config = dict(
    num_hidden_layers=15,
    hidden_size=160,
    num_attention_heads=5,
    num_key_value_heads=1,
    head_dim=32,
    intermediate_size=640,
    vocab_size=2091,
    hidden_act='swiglu',
    norm='rmsnorm',
    norm_place='pre',
    norm_eps=1e-05,
    positions='rope',
    rope_theta=96100.0,
    rope_fraction=0.75,
    qk_norm=False,
    attn_scale=0.177,
    bias='none',
    tie_word_embeddings=False,
    parallel_block=False,
    init='normal',
    init_std_qkv=0.0905,
    init_std_o=0.0,
    init_std_up=0.0905,
    init_std_down=0.0,
    optimizer='muon_variant',
    learning_rate=0.0113,
    lr_mult_o=4.0,
    beta1=0.95,
    lr_head=0.00826,
    max_grad_norm=1.0,
    warmup_steps=200,
    schedule='cos',
    final_lr_fraction=0.0,
    batch_tokens=16384,
    max_seq_len=512,
    doc_mask=False,
    train_tokens=152600000,
    max_steps=9314,
    dataset='wikipedia_en',
)
MLP neurons of a small language model. Each row is named by its layer, matrix (gate and up: input weights; down: output weights) and neuron, and shows model dimensions 32-159. Each number is 500 + 40 x the weight over its row's rms, rounded and kept within 0 to 999. Numbers have three digits each. A neuron's up and down rows have the sign that makes its largest values positive.
After each neuron's rows, "fires after" lists the tokens most often just before its 100 highest values on Wikipedia text that the model never trained on.

L11.gate477:481537487511437505494541474500528521442440483485508517518480497541503535532586518451534427514487453447492522527478536521495463515508505612506510527553543442545468533541524520537458510471453468493468466488505539569474512433583470563448540513477475499474466494518519489530535456528472450459459520493529514406480535457458504579484533599469438519406561462501562563383510553456520536525551
L11.up477:523564542550522494577509492484466479465468540394427474503545426431542453548496594471528523430533452519506533482504495480477495531537517536460504580578452518504512506487454490446434462503499431466489497435510500527509522499508492614462472499560437509496529487464510478468488501487458450510510516523424458467478485415518554468494492534472505577418480434458538491510507448512464536512496
L11.down477:477453477501406471554439505508520512468546506439500462525551436457439486497450492554488511517520507478543502556535457504499476542462469537468457469538516490563530485489432501561476535535525466510450521560454486579444515524619450517554512514485446472466493494513513406508471452436486486441510539462485567528536460484389514551453500511448522456464495562501494500429489470489513572465546
fires after: "\n", "| ", "\n\n", "is ", ") "

L9.gate266:499534513600500538460585569498586473540498440489495474483501528534461474572470532475551492532519549543524539457540564506476498534518526508504502476504465550440506511517467522510402638496519529467524476486550532488541415531512572402537468471537519508494477515521519560499519518554444513567494498506459578431514548475447435511544515501483437488520437506453507473494479535523494469471489
L9.up266:591497489533460560446551565446521578510473495500456521512524497491499568526526567427461479476548552434552608568500463533517582413492498464467544503488451572443489472504504561522538543511519589488555505502451525506511480537485535503496477553565502450491466469500505472512538461486460472487510489452474588493471498468511528453512510508564459514502474584476444422506473540524542454461450
L9.down266:488473441503468535570549522455422508548568477500566545506490493484486490497462467527468575518533474546484525508480460586509457535536542476491501539551498566482512520508480504396514472578487554512544469492441440483556516537529497520516464485436465531518431409575498470501501537568464503549477508512515531445563482494500446481476485544502555477532516489555471527511519399475594529508489
fires after: "s", "S", "e", "a"

L3.gate130:509430506531496546572537458483523499552525412487505502532499476493521619501503544461556499452465523526511477522401491514497426518496401463528479491485508585499525491492498458520531493498491473485538517574497452540433518462492542512457470476439502477520445500516417472513482536494455475454445523544512474474513525490435471520454520471561500435481470473527470513503508487562579458468517
L3.up130:494502518492520540604538436506576476514499422540488495521542467468513516469509538438565526495498565491535508531479469427519460487596484464540434527460499560438487515441505470556527556522494477509489549570493536477424553461502500563417505497494474530536411409515540479468485539526543466521478537474501476527486600491451460573527472438530456461477480470480487514484515461557485483498541
L3.down130:491498515485560523479504514490520564506505464474421458469456575494514518487476563528540477564508537532521481527535496502465471453448494620532466488522522468563452524492508433513491541493547523536493519511546421503516495507462532493531473465524509545525525412466567470534456549525504544455429531586474403539496427499503436514514451504489518547499505459487478511445517508488504497500536
fires after: "\n", "A", "sc", "te", "E", "I"

L4.gate508:472527462517473452512501551453571498476572484556518461551489488456452531475497572461545454503527540535478510527491492489516417547537522511473488560559454539461492404542479432546491482543521518478540559505482456530510515589480526350552469545499429541478540512524576530507543538558444500483451533532488520523508496566519507465479482501548515460456490507512474501595542479552543523433476
L4.up508:520560510524445486508517546498480457550505508439472503490499437515499521433446453542519545464470533534501524493470543509444500554446477536518470490505499564517541481421406428521514505556528452438517409466453433525527513448506495458504533520504500428453513606448492452517552483516506396521503451542486534486474534443502500543552466490566512512566530451504563521503516421536505450502464
L4.down508:499427525473527595511541534430476532461502607477608563470428495490414487540497476472547530522502580450562478490513520451451499517487503457517495512540480484573558548458423485484452473409531541493492470537530502499515520498529513505534488487503470505488486456502516550476516506545528511496524428508499474453488507448502451527489499504482498522528551493478536505445487482576384567533487
fires after: "c", "C", "O"

L8.gate514:403513416479528515505482523483529526519498491447568553524499454494472492531563410530545548509550468450437529486434599484456388541413417506509509498533484518484479455427473475544503513478431499467490511389483480495407510472485515494462558548540518472500530527526471497481471465563493470439601491469484513465535461506478506487527536445494459531493499509507530504534488417497529483426449
L8.up514:471431511505493483517485477518570540527540435437520523526497456532440544482474491508477559445461550467397505478445484489451479525443525545448519369481535421522523442563539468490490476423433527447457528519584478480532433497551544524434496532478522457563533412512493505534518489533438466448562515551472490457427469491498501435437450487465479478524504487464523506460501480508500498538504
L8.down514:562517491453540486494535487514481503502532504482584503466472466501480506593497512502493497427501489509466518475581476546482438513569504521520541559536462497523474437453513469524477478518524597512494498495377440546495464502504480418473502571486528495581556501482514520444488530398490517495415560470482473534505574551571395458503519448497544448481485459469460544560552461492486558513549
fires after: "c", "C", "gen"

L12.gate565:503479493494511467555545397504437487509498509450497459558569511551591502489504499500501530471492474547490490584534595462518435541481458553434562447504501438520483497539456505532451447543557469498523519520431416494521522503527511499479500478497462480506524572477521467451489558532507483514590456573488577513520509526486485452432528535556539499556508599551494557528478418527473560540554
L12.up565:449436482478538536549499534486460453534485433499483436447520505522573447481517460518396447478594535538501534596519508491487514473502582513418490480486480473462498482485454542513478456455505503546518447485468420625517539533490506588497522455546531554476511481492500532482518502435509511544431472447408488517508519480503497515536522478557542492551472517494533449477578489549567415525502
L12.down565:509561436549499466517558565504547454423507431544461332480570503537418532540526565479551443491546498523535481490488527551495487442552470508491555468519494534542485499530511559524582504468495520447525567485510534461479502478499537509555485478576500513523451548509464498472493540513534555509423524499526557449528487499505516497548532553437497479537485392500470539444488518484543482520529
fires after: "\n", "\" "

L3.gate350:518430487471588530521539462483539495500520433444532478541572547510522577531502452525459530454505489439556533536430483516476532574520508484473524523503527487485537481550485481547462443446483582515454593480498485436480500599499502478524503524454508495486408396514455528525464562457502516497547569507548485511536450420515480565429503512458465485531526471561428498480436528467474529450514
L3.up350:443511543447562482461475490562496484545556447512484486512445472505465477506508502491489521459493458525477507588546434571478461480491504501461455496548473580430511520462547629536522452523439562507521502498460553490441458556504496572489560503496482506568492443500495509500430523504483484421552543484553422489542494481469513573505576566458510551502420536473442490469461542517477500494488
L3.down350:512465464555513572508423524443445496581439420493509487530467519489491497494427542486493534525391510503539509487477529448567572583446525498474497427510526493475484534467503473505554478458573523514469497533554464491505443536488468584521516497462464518485562420548499497504532562482537509494542480516523453542496503471500497573455417487486572534493465537493482459429447529483521507520424
fires after: "\n\n", "\n"

L3.gate22:519460490527468584483479511485506554510427468527602457455540545521508515511512502470531452510571480521474498502499535491444488512520434455499565522523402539448529459539494546486450495505525509444530506517525500526449491495516494484518479505561472479506563508463539516428494566483415445528498433555449463484499533521549551423510511490516398562503475465469456484474497479579523542455475
L3.up22:494460457526477503483515520407516557486435446538564512470471520498556557534583489482506468504532452443510498526470508499400407503517494477500502573502425516495520517521517556475537513483502575462549523450482534525449552494464468499495512455491527519477500494471466551475526559504404515481478523507515509468509501522517537450499528517423522524508559479470475466551550427518553519535462
L3.down22:514486535594412542465493524526535515475478449499455474513483491527580501516508504494484578515523434564544494603493522469425506532554458530505509533500513482452512484473512471477484562525448542445476577497419527514512590530553474498521467477509559484583447469437502500479437501471503494528478502543475515486587536499502504471462571482490491483455517519429536480565502423575497446487480
fires after: "v", "s", "D", "S", "d"

L12.gate593:523482539443485503439506481525541496517509480416451495499459451473582599466480526540500563509463430486516498518581511546475444469508513610459543435491543435498501503475512575480466522569480508496422521559523507538480502561518557543544440512480496486503553523464410471498501470496503428462494474538490459472531471476493472502528515497500528463432592540525448594455468540526483496507473
L12.up593:469542510558568480434590458556526475472408518471484504395453518497571540533467512512480505507472551561524522439451519493483515530458540529476532461472455505445485506534500473521477513460405471491424473478425519551497439501461449639494525520488447539465488492487502582486482492548464543559584495528450498523422445526458524493505530496490488502545541542491513453440530533573481456496562
L12.down593:469446526414558501521586515479531496499541589496483470483511518532435494505498507467516515536523518496475496589529564476497517465492434420502500511508437520465520451386473469446487534497577475461507559552534496429481496468449440517550480581545447429392500495529454452511477509509524431476503478488495452490460471560491516451528474519479453490529457470480588506505523434485410501517513
fires after: "\n\n", "| ", "\n", ". ", "Rev", "er"

L5.gate366:403430516503562494504463507444492505550545501490423438519508562478473544468506539466585520523535543535459523436477492429511457570530547515466542516502518556537533554457490444461439527517477491469477449501560495457430497503511528504495523466444506556537508526492499539515544517400589422440493544434452500472513490513470510451481537501454456516454572575456486565510526556480448475541480
L5.up366:489486478533512464509488434519548564500502537519498516484476517495504478477516550475497460553500550509504493555509490430509486448469585486561566444455496545527550542464461458499531537524495535488470481495484564441543511547428425446489460446442514549529506502460502559527457525438594467514530503361479478471531518532468493534469538473488494497470520532468543537497499549519400464611462
L5.down366:490438579549485520442498535580463520506535545544475489551446512534451522563553503508500510473484506456490536513514450437530515485482460502489520539478497493462542513427481470529435546526494491536485481463432450519542463519520522433527439501540465515511454473550430501450515531509366489466427455482472485502473545534520550432497503437435543519513584472511494523449606488458493421485459
fires after: "O", "Car", "M", "a", "V"

L5.gate316:433383510489478514489526501515526506547486543498512475472539538406429547535500555515490509509518529479491556505579458504551529519462483494551524488468507453512442462450562524391506447492514517472444475528505449457525502513489454543586482523525484494476489467481494507482468463459559466505458439467477491509536482506540502552493495465505389528525444520488457563526525552472453453469523
L5.up316:532503518518505494498501424544471521479425511524505541464568535505485476463488475475605467516540485438481493488542569477539518545540495395511437457499519446539514494548489466498488458455511530515521597518619457491468558502430443440504513518555483493409534475486444535512449549456429502462455504577428520565520525510520510509508501543526477550490527519546450519532483493488553552519512
L5.down316:523536529511436514460496538490549532498523429532472504406537501528489498486447483547501490450450493501580493434545471544474490529532425572494525461533579505459452498614491500456561489497508541512534509468500523506551583495529466568519491611427545460538450473481445495501498508541491511515484502468556480458557463517440562569504488537611499541389474457474485567520501526474512464499458
fires after: "T", "S", "as", "s", "Qu", "ax"

L3.gate489:470444491527542480496511520498550532563529480441508497479481532463440458506452401482494490520477485481570557541449520525513473551476491473451568523577555512541484412511482474523460456482528554494483455543464549509435518558484448503503491533515529519531505434458506492464487463579422497534495508495564518492496476504560471514587517460518451464456502532501533526474476603590490495460559
L3.up489:418457499481521454517502590548509527498501465480487533506548462567460443483527478463513517461506510456587507586484492473510500476532482489418549498518515561502516434516528531535462482546462517504464513491455555410433514628424464455484602502514528483478474467560449560486420502531420561589490555447586463530561476458550549490497523517494455476494517498488421479484536524477468511472490
L3.down489:539393520495536519464508506401483507484408466504525500387489511534513544525466551414517475530488494508547487482555457488557556522489437481550454453554559470445475499438462421485534447482497480509486431440500480516468514467433566520473523524502561515454479483519526473486536511541509602528483541535539452509524505454554469476390481512497508508540518538508514506489452547485443486443524
fires after: "\n"

L2.gate265:502512472459456490475539521524503547529456548502541498514561459461469506465531494460460459510462506499517491482531480499416501496495481521521424491510529506482515545486493518525435553515578404473489514464512436516459509599468514561435530462528523579496504546479549519528510479541519514571582437470541522477600541387479498524515478526483406473545442507501622392428559463511520469438468
L2.up265:478457484534499499533471480523536465548411473490544460568601518449531511567436537501466528452436500487495458548441466445513469505490547492551514429509490561494491426539520453569485554455493552513444505524524517520434559416535468537434461539481484515454491502466471500552528504493427477566469492500456489447481512526531520523471497452450521451478506470556511491556534485510497446456482
L2.down265:431535516505494522516597472417506442454546474507544483459629531530516504526534439490486492467503459487449489471483493413570464488424420528546523410557478527502541451470517508557448520501507546545452471498520546536511540501519400482384434537500449497526467491458540495491525390508488488500474505534462522496461507488472536533435501429477521461490528464474516454556470459524470504504457
fires after: "c", "v", "m", "sp", "B", "M"

L5.gate72:496470495376430497446564473387503471534527524446502597457438554500486467540512459470566472532497499493468444524515528483524536489492517508496440551464527491463456537523513547551475455562451529547492540464513472507568531574489567490520503484471517571492531519450479500483494550500453493518467535460458483530512444496499423568516510484513521515605558495591544542505480519470560556471536
L5.up72:492561523494485516540555494462528429514485485574464466480489453480499497512514500505542460446553512510569496565552482567486438472472511496556499507490538465426446564551507528471475503544481495431519473484468517448532455417451463561530564504514445501499479516507449472493471461451451492532434392418559518553492537448464463510492537507429526601497569499502505491492499528459444463493500
L5.down72:512534500448404471537512567512504485451619545526533501430511551543518496506525472510472529455566469479520425592541466500486536547599480505492542518478526461514490515524473460524467531597507477535532501530443479439478459485515578464522456554486441487470476485515482566512494497568531537548590534506581487518517530504534533503523472494473479505532445474464503500507469442514538547407529
fires after: "G", "Cl", "V", "J", "Ph", "ph"

L5.gate120:445489539446522543542493524527444477460481505516486558467503519470464528449508450424460487499499550485432574485510457532502440540488492563542515491531496547514541482513442487544500464547505468488490446540500457438513512529465499431531511445429469528497485477524493485478454498428523446462589420498460535457504555567479502523507493514522464427481557445390526494569529528493537505473465
L5.up120:561467452492513491518503461525540515455477483464509507532469547509573578487485460456442481499487555560510506470495525490493542581585524521549484566545520508535582504468481427535564470472424500505526493465504468471493544526458493492496482505488457565532427543449489542562513510541526529479547476553485502456524538486493454497574513517531522475481596455495542517552548459523481497512519
L5.down120:461479482407503495531463457468510478540548496499477520543503434530503554560495508549497481519485550509540516523570426533498484515512474477452485428571547535568525503456429464565536429470507563483536493529464474540505498577552507481480526472471513523480471494537535562491509532452535536555530498521525454467503499502421561567528493545485487502535522485463492615525467550410495495417514
fires after: "c", "S", "V", "C", "O", "al"

L5.gate183:456513486463457544540532545489483560576476485512475448525452467512502491518423525509563552485563545538560418479445561482566526467459488532429536451503505589540560475497485509437524511530537427508520473500570438513525483555510492512476453489529524444527482528543499407591493482484473455496606501532442470543544503483470524469468473560492496452516476499569410489477534554449538502506568
L5.up183:419565494552521582507453446563526493492485477461468488497567477532495512569504518533482503491575471502507467527490470509527527475523494473520522539524460487501488443593538473446537499458512508540483516472527484478499522495491442544507507467535502386563539548578418467481476498545492487598509509475483499532475491508437495551465610491471578478433463518536487434490520491459469458496490
L5.down183:491554421504515520488489517492519499420411484541461496533503553529439477514473445548513528526484536528464505493554529481472461464500534516450457519523523566552486524477521506544443489478515480554471374496516524446588542564502484492472433474517507572514444520487485480506580525565427460533576461510507481548461487524551504479491517442491448516581510468499548507437544563465555523433456
fires after: "S", "s", "ers", "res"

L5.gate353:484460480497543423506617539492431542463475508527569510435527457497553527479488492581531547485533506515508510503482465468490486431442480510560559504459495492505519477425525484488544509487437551508556460501492484542498474550533527529551488479529561479472487544512456420514467473515486456480606442596540481549498487503535489555478547485535531463529459459426428484438506522490547534579497
L5.up353:508547503507476503508492495492490379478492506504436531500433522477493516438559475496447483501434513515462454474495465466434426480478558421540551486502457441539498534578513447534506518489558491437433478548449498508500476508438563510545512510518484529515472478547570493442449511488509446530526508486455441501502514521513457576575429455558535468412600563522497508456557468462494490480464
L5.down353:567477486525513589580553543484545539509491512508465411466477596556475534569479464462468552469517556475484574427499529503539450521453527591538497485533562487486565516458524470479516468435523462468460555457528497528520552514533410420493495487476496537550536477508501514559590475540558520524511506483471555472498443482466528562511480474554439450508504567496504469523521552511454466529525
fires after: "R", "re", "u", "N", "at", "os"

L3.gate354:465518532494438452480567571551495550525536549516522453441522542490536470458448477476549494493531480480500532559484526475444490459563494472468623502527476432463480515430569519548450509394539548477454522445441480522437564488505486559449519466520486482469457447536511475500439454513495509608448485517485509499489465522425539552499508479528507563551443516488431472492474558545521503481494
L3.up354:481552493448523540481463481454481481493535515505461519483528435513535539473465488482469452477517460473481456463391533501533479457471447506525547477501535471482560459499548473553485513556517552410517525505420515464521529474492578603529476449520562512505419496523428485476494466451530562501460483503502494563474558539496504539453559454589455468526477461495471444499501502470461497534493
L3.down354:515540455521508554485524503494526514511483521503441475506452547473459580580491468561513555588503517594566460464481523466481515454588497510521466514519545491508507439521560479427430545438479493463518462476511573493541432478499436475553576604517496535471560543504476526537495458483474564546550510529466446470529481496546517499496423492547494477428522479523512441449451494474518579480549
fires after: "re", "os", "R", "ers", "con", "in"

L5.gate210:498511506518535501489488524493516464511448533532485423431563527481534494506475439493512529589473569483501553502535466510567507531506472483600568454509484530548480411510521437496476513505537482473519488512498495566513482492518523419500539469496540442466473513555533554488456404520545521574551491479551582481540530523495539477510501453466527498527506462441478533561499475471550441491498
L5.up210:457568476562525491474431449461573525462526503433491408484517524487523548536482510532515418575525578492486523468463504484543498511473464465493552475505540466517523488581499495510490558539532498480521483510489521529451529504525463504575519504515535434515427520534458501593428469546533535523560498450538525484490501481486545450498597443508515541434567502502441568498518560514527443565523
L5.down210:503458445525477482497473444474542517399489465550542529482470482535472390485510499425493508490458446547529567533510598528562445488453476511502588497448410576497413546518544502488549539470468431567528484573473527537472517518565547467541482461539476525524544541548449502502492480555518473493463531473457495488513537491547457488458507597501539515502531466487589473564538559509468542493527
fires after: "re", "es", "ers", "ex", "inter", "s"

L12.gate119:565452451510534515510477480506490505473478447551476509537560490513421500509488499495509444492456472457456583514367469600530518544489520528552522499465472486470507482525486487529450431475483454464453501572422461513455564542524456496517491476450460522479534526499511501451445588465526553496484534488532501479491469446457422509489446509490434430515508493534507531521497458548531513491500
L12.up119:438450463471538427485432452436503530511516458484520474489596531464555520493481483538519553451486515505508520565575488515496554535403539470506514433489432543399490515427505494493578422480512518471553489468503493506487572511485458542537521470455476501483532454547496529538415545481494508528530476544408467498443485590539513502473482506505508480497435524495529562551500563566517568520510
L12.down119:490541501512523458503512534518524548476564461553460476468486475545455544464568566475500490518507486515476542524452476524573476536496511561498569537492572480523497492642466539481474470477480522481471417502479433452514504476436475514507401547566506454486538489541525412493483579499554556455446521483546511547563537467448494454467449551554441512476567497528489514487510560534523469513543
fires after: "\n\n", "| ", ". ", "\n"

L12.gate177:495500460444422435488504500499475519570457481479443551448442543527524499487484502510582521515457530561576493443460495443486489490525504524433483543609500492489498561513534523539458519508463380547504495507497530503474415489441497552476476476485520502543460497485454514489475451511432490502441464528459546448497470467485493489472468496440564518527535458570479539484557564474498535453429
L12.up177:471532530449453419459460568464429629490436544497530446456485536435466441519459523530540461545458428502467466517568484525456519515525535524528503555509494504556520492485509562495610496485442464478455465442493476446473552568555450544507576455472519456474473527500473489553508521477536480474542475492520555430523491436520550453481470513443526559469504519457590502444494542439485463490520
L12.down177:457439465530495466478490495547541457550531497554589538510511490514503468532463514409487498542497510470492535515474486449508543499554479458458461432543471508441470496469471596452466451541536517482507563487498554555507502470495549484459405533512542518497532425520487511453408449408528491575520455519418492446548506514473522511466524465459441566487492577500431502517500469525533593484479
fires after: "| ", "L", "m", "N", "\n", "=="

L3.gate353:449487529556583539467519459457549528478484539438548523519497448436505484493458486533444444465425471441514542491503484485490511536473455498456530471571507450425421488513561444486542490507523531549471563541444511475461489532490493520561534471545562538521476514434504558516498511447511535435481523555565509523485556515488447515456537497388508499461521483540545491465373387464450527544521
L3.up353:508506513529574484549549493528527510512470538468523509464473465468511449515513500520428484490411410478540540490542524493478501481510435528502461489545514493414474410457529512408527491548478541584408560517470518519503442606501483526539522527534596522539538475490443472555540520515533464436501529519564526478523575507449519528447540529446473520475515465562514538454450458522529490541546
L3.down353:490453501425505498539471526552465514484464502510463510469451529495489494514488537469472515508459492458517547427557545449565484558451518518526469472470579502464533468467444484488514529545462491484534458505488460551475485573413449508464565481531482470563570470539516488515490479596415482612561599511510446574523520482503538463399394525499490558511527505507545520541487519436497491533514
fires after: "\n", "\n\n", "== ", "rec", "=="

L4.gate215:498523538485502495516461549486515512555484520490433527462490450465545494499523525451560481458557434434436486506477442450537455546536440476536500586502476524620520509495429483548462429511458525527534518429465487467543561498522532461454509476556493458447438491471467514511549540498598528503437543501479536420498523486446516590499507503496411543506506560466468467544535487555472529437489
L4.up215:593472522518461459472467555542598453515471535503370496480409467450468488497480490420488535429515549440466497508492468471471525525535433453523504532599516481550520416443470474530532462606498474527484437444513481519498510542511506474442515550516492469479490471518493564516484538513610504533491497452432516487525544581488442520478484495492501466530540528469489528540479551532483480473476
L4.down215:468552446496465547469461469470471487492487456483536476462504440547528516552510450568483490507460463607550528530554548520507470506516468507512454491617519524508518567540537448518522436493407496529430536489524500513507486496505448455446528474506483455551511454507502494529393450508469403519499543467475469577486521553597528492512569488510555498470499444538520521517481538494587464503479
fires after: "C", "V", "c", "ti", "E", "O"

L3.gate39:485476441505495483498587461511433560418535446458479479447506498419523568514505528454490498435510509466470542473480440464438510534494401569562479536527441563464509446451546473495500450488531426496488500514499580438507515548473508518518552495483480520536432517473497468469538554486506534490502510563534470475503542421441471439458539473511492492521532519470516577488466523475550514509446
L3.up39:483472444543530507445572490536426497471529501494460480478495495451499508537486516456517501511460494537488565506528443494482426557444422559569520467577487500428478496478555577514476434568499565559474525480497525505450490539459524525487582505443459602516493457471532509492488590475476559472572464535490508565485462484461411536490523511487550490478506453479524509550457509518419515534493
L3.down39:512417561466498543502500518518465546537479444493519442569518566470520487555416491534401520499503490488467481494517528517477476579497480498465487467532546466458402506513506512451518485462570450512505530451509551487503448538510531477472461489480530531548474474531534514502444559489522593524440548515524435495507521499521403448524567522515549512597464553435518467525438607529529547469507
fires after: "\n\n", "==", "\n", "si", "== ", "A"

L4.gate251:449467462494565568525510460457533538537485483489489529499525473568501478440506458464481523495444487503568486603484437535460461502358525484475448525465514441491472496558551477505425517469431415450479507536554507497499505509557531511477544507457533490440473538480476534479424478478481518514512509396493464455542491522475437559525516543456452481516469540507566508472473520516475575423559
L4.up251:350456518507555546482494488443516533517569483526489495475510531492501485494511513481447537542443564481461575543522433559522480485439516492457525513524516517516458464512506436533440527460476519450493522471493468526509524538553501508566520516484642474516488482530528553481490497495408469542513516474487448514573496514470518586504483494482499529487473465498435475561533515503471563490469
L4.down251:474440524498497427489456473479419481440538476461422558450512490443431483502526458527505485511411490527496534507498459489597527482502476596495485492515521550516518512460553518499487501545470560495411450529466492470507537477519552418427508449533521486526554495534547516484487510453459487493476443527428528500504540559528441522499522468571530430514469546497501417497559493482530496503454
fires after: "G", "N", "A", "g", "T", "the "

L5.gate608:507433512534477547488512569516489533555457464446530529472557545538481550454526498533476536496505566514423523547426533506468529465513513569474490495532448545449515479489543499453567498485543527473567501464551455405503490467472516503594494492540485482525495567520498579514458631477552510514480622556498555555473472536420523493519436495543536442452486543465468491516540518550512483493515
L5.up608:486449567498495574501480547487477531563488518508465497449489544507499510528527524605468490525521528529472473627472517486517535569506537499565512552481448562490471554501521457459535515483501570527526548558484486527468476508424437450416463524500577514537497536532504470448574494466427514480536476550469490507471471540489493482420523491533500509486437481580428494489558484504504429486412
L5.down608:497486540516486577495468569519491465459504455463526585481475442535568515488503520488394494465528469495549427608522509521507547505456513535447507511525523523509507478426529517496548490468488413556475520492513450495484481525495547521531458522530510513637529456474466568445507511516471510439546546509525567495483523524468538496577530464479498541521523534498486445471515521594566444478460
fires after: "in", "s", "a", "an", "O", "S"

L5.gate606:480534487483520499528512517475528508488451525464485478487508421441491554555561425473526470426551466488455572577467518514511494399466521505471465492533399549498469451534479526515485456496449440490548510508511451439539482512481488534490470445528464505517507475522509532554479445502538532536537472468450534515435528492475497427427551451464468560496455522477454450506500496430527480492548
L5.up606:462489550551519513554525437521523476492421531475507451499558505458458479459488613554474551490510425511506505570526481477511430432501496406484613456533508516541543538516510443560496460506467488455489517450565499490422457487513560414525495483518520482468522518482446444493491516441526493481479492555476498540510472461544505447527511545468496567536507477460483433548501536469537587500479
L5.down606:441502439459479483472517500466401503562500421487491487525475472549491554520503408528471413494473482501462479543517521508457499527490476521475561520476454522532547537498521533524498559481510508491500503534515508570473464561573412523508488546494489473391478468445466473500504497479519561538553480358498535558488514487401489534453551530529554476547465469480490537459435483576474581473502
fires after: "tr", "s", "T", "ary ", "t", "re"

L3.gate616:487509476484560498569501543544519499524485561523461521463568470580485493495431461554500441483471470567465538561517465500548486537475470548530557514531483392475537482456453476442500450523544490563456469459515503536509505527560414560550521562480464458460547545492525500434492474528500476587511524472545463484473480482444496460502461505570475588599465497519575506483447536574470487460465
L3.up616:519520487469558465608492526532510457495497551504451467543567465559549458497477532500470445476514520545454520536532486509516467595488552577505500516513484435470492461462522477445482451555503506502415477476532524518482515470540426574580516587465516464541535511524553481476540504505559499529527575499505423494495501477422485454469450462601506582570498489556569502534486493530439504501412
L3.down616:513526572492491515551437520534509514497521509514445439494524568529539485547513510503404486495437495437526461595445469455483514486418574474498466436484535471523511418593495500552509534481487547461419523501459513511508480453478498480533502515484537442537562455539543489498497533489545473462497531510471489582505481479457540474453468445580498459525480520459511490535487450500475432443530
fires after: "\n\n", "\n"

L3.gate30:493488555522451530511453520571504462468530560480527461521560494456488498536496505476432449619551445511499468486517505500391486486523452542441458460530483509392488529479482462534551496506547545425497500526534561530488535481476535513450543468535515504557547398489494530437505572570463473538483474520493505499485556588471488451550445466487409488484483514512446473480481529495512465551469
L3.up30:455511517461433532491473489428491484516515540584591510478475580554457584494532477486505457504505431522524573472531499516467494474504556481500514563501483477547501495469465476525428487469488521506577477491479464559488492525542535552536456461483556431491463461570489533509456527485534631513510490520582539545516480540489465577476523468491556506511501488462495544475518549471526476516438
L3.down30:518530447463497510527527588489553500498550499465504512574467460505490471507467476577503422514412545557518470538408501459474494543489427473540581516486497518510592535428489490490514513489481547499550500545472481491477432478558513507475534506497553564518518432453521565525514541510492577508459592529460417486534531490536489445500497502470573427402528483508452493487472505524508462501539
fires after: "con", "Con", "os", "fl", "reg"

L5.gate274:561493492524506488452545518531459453460480414458472519501434423483540522464549440497584480474475482464586450477511527518462460521510494520532521476540517493520542593493447515500444447494441487489519551482471488462484489558488422538501395584540495445507421495517518471435473540476482496571518516496504524447493583556549548549479585537520475552461525480522471540443500464533469505475502
L5.up274:521480474492500520479504505577563544555576470448519510495503526430522455584475483459469504436559534455527491489474505492433480612475504528479405598546514509483495526542452525445466531522495444498509512473574459458560552542477480437478481530405458586545477436441521499481481549494489483536499447484520503469518509516532457557516527486563436563478517488480511471468474424491482498506523
L5.down274:485514514512534498501486581552526482493382560560491485537510477519505500542533420481493560514412537526530456478499473502507519483566431485461520481500567469538521567525429522491422493527465516542509488443462465515518589499555562505466528518543529495496497557534475480496485574461463511523579446560494463517433450540573541496543458581445459535548467473517511467480543533547508501504525
fires after: "A", "C", "G", "was "

L11.gate78:523459479492452504519543490500562496518462460499497477464557491473460550578503552459489484486568560472475564468544493538463407488531490543475546485532508504453559507520485573615483454507451505522509415482468554511495517497500509528382543488459518501457590572504573508533519528538515471535530449500411514550453503528522516496540525521447503528548508486528515506487536434491548536546519
L11.up78:515545401522522561538517514568467443541577474482595482472480488521466507552405494517492460479486519522450501598547465484438491486457530471473536466489493539492486496549475574476446497568508498443606431489509452553485548529474521553539488476455498529558565462550539535441449540491493472502471520492454560474469519444474446517471500512461481504460513519476526470446492483567505524438607
L11.down78:448518472529477521500418476512488487512492454541533509483501550510478490538561525524563548439563528537400441532591485523482517496555444588475530489441444517466485425519452514499525508470504453463486569517506405551497527540566489490456571535511509432459481477542547474463434435600529430494489547454536524478512572509459498505493444481504461480521507474550517506546505500503474493510474
fires after: "\n"

L8.gate428:409538473463521530462488538428581469515405564452568507453482492522525524458504462523593562522564443506519446577468571438448449499459516531497438513480499429424477506494475507411507461560472463466456522479545506498448517527505523462469486539444497546443509558511483428464489481500485504570510405517480529561588514456534552529475514500534458491514506492509446449474470484536522505486522
L8.up428:553493503520474498403457550460541491504518475472544450535429485526484471465511495472462535429540532464463459534504447537426418505426458591470507518503520530450430522434585501498449503522497466463529509489521541444605439551518453479526526546483505545580517516495455539508478436491447502503505504493484477528503553475553539406524510518532472458464513422503498462528488517446477528486529
L8.down428:551441502468435506487505506462511461491476454498488461435611527444565455519545443491435510529521514467473514560436440520509511506513480456535520463504495536434528445504542498520508457492524518564512466516522503426506516531473472502521487408518505493481501573507559553513514506534422529493550569416528536497510469512520444543466439551550450510576442472472492591469533458475493455446487
fires after: "G", "C", "Cl", "T", "b"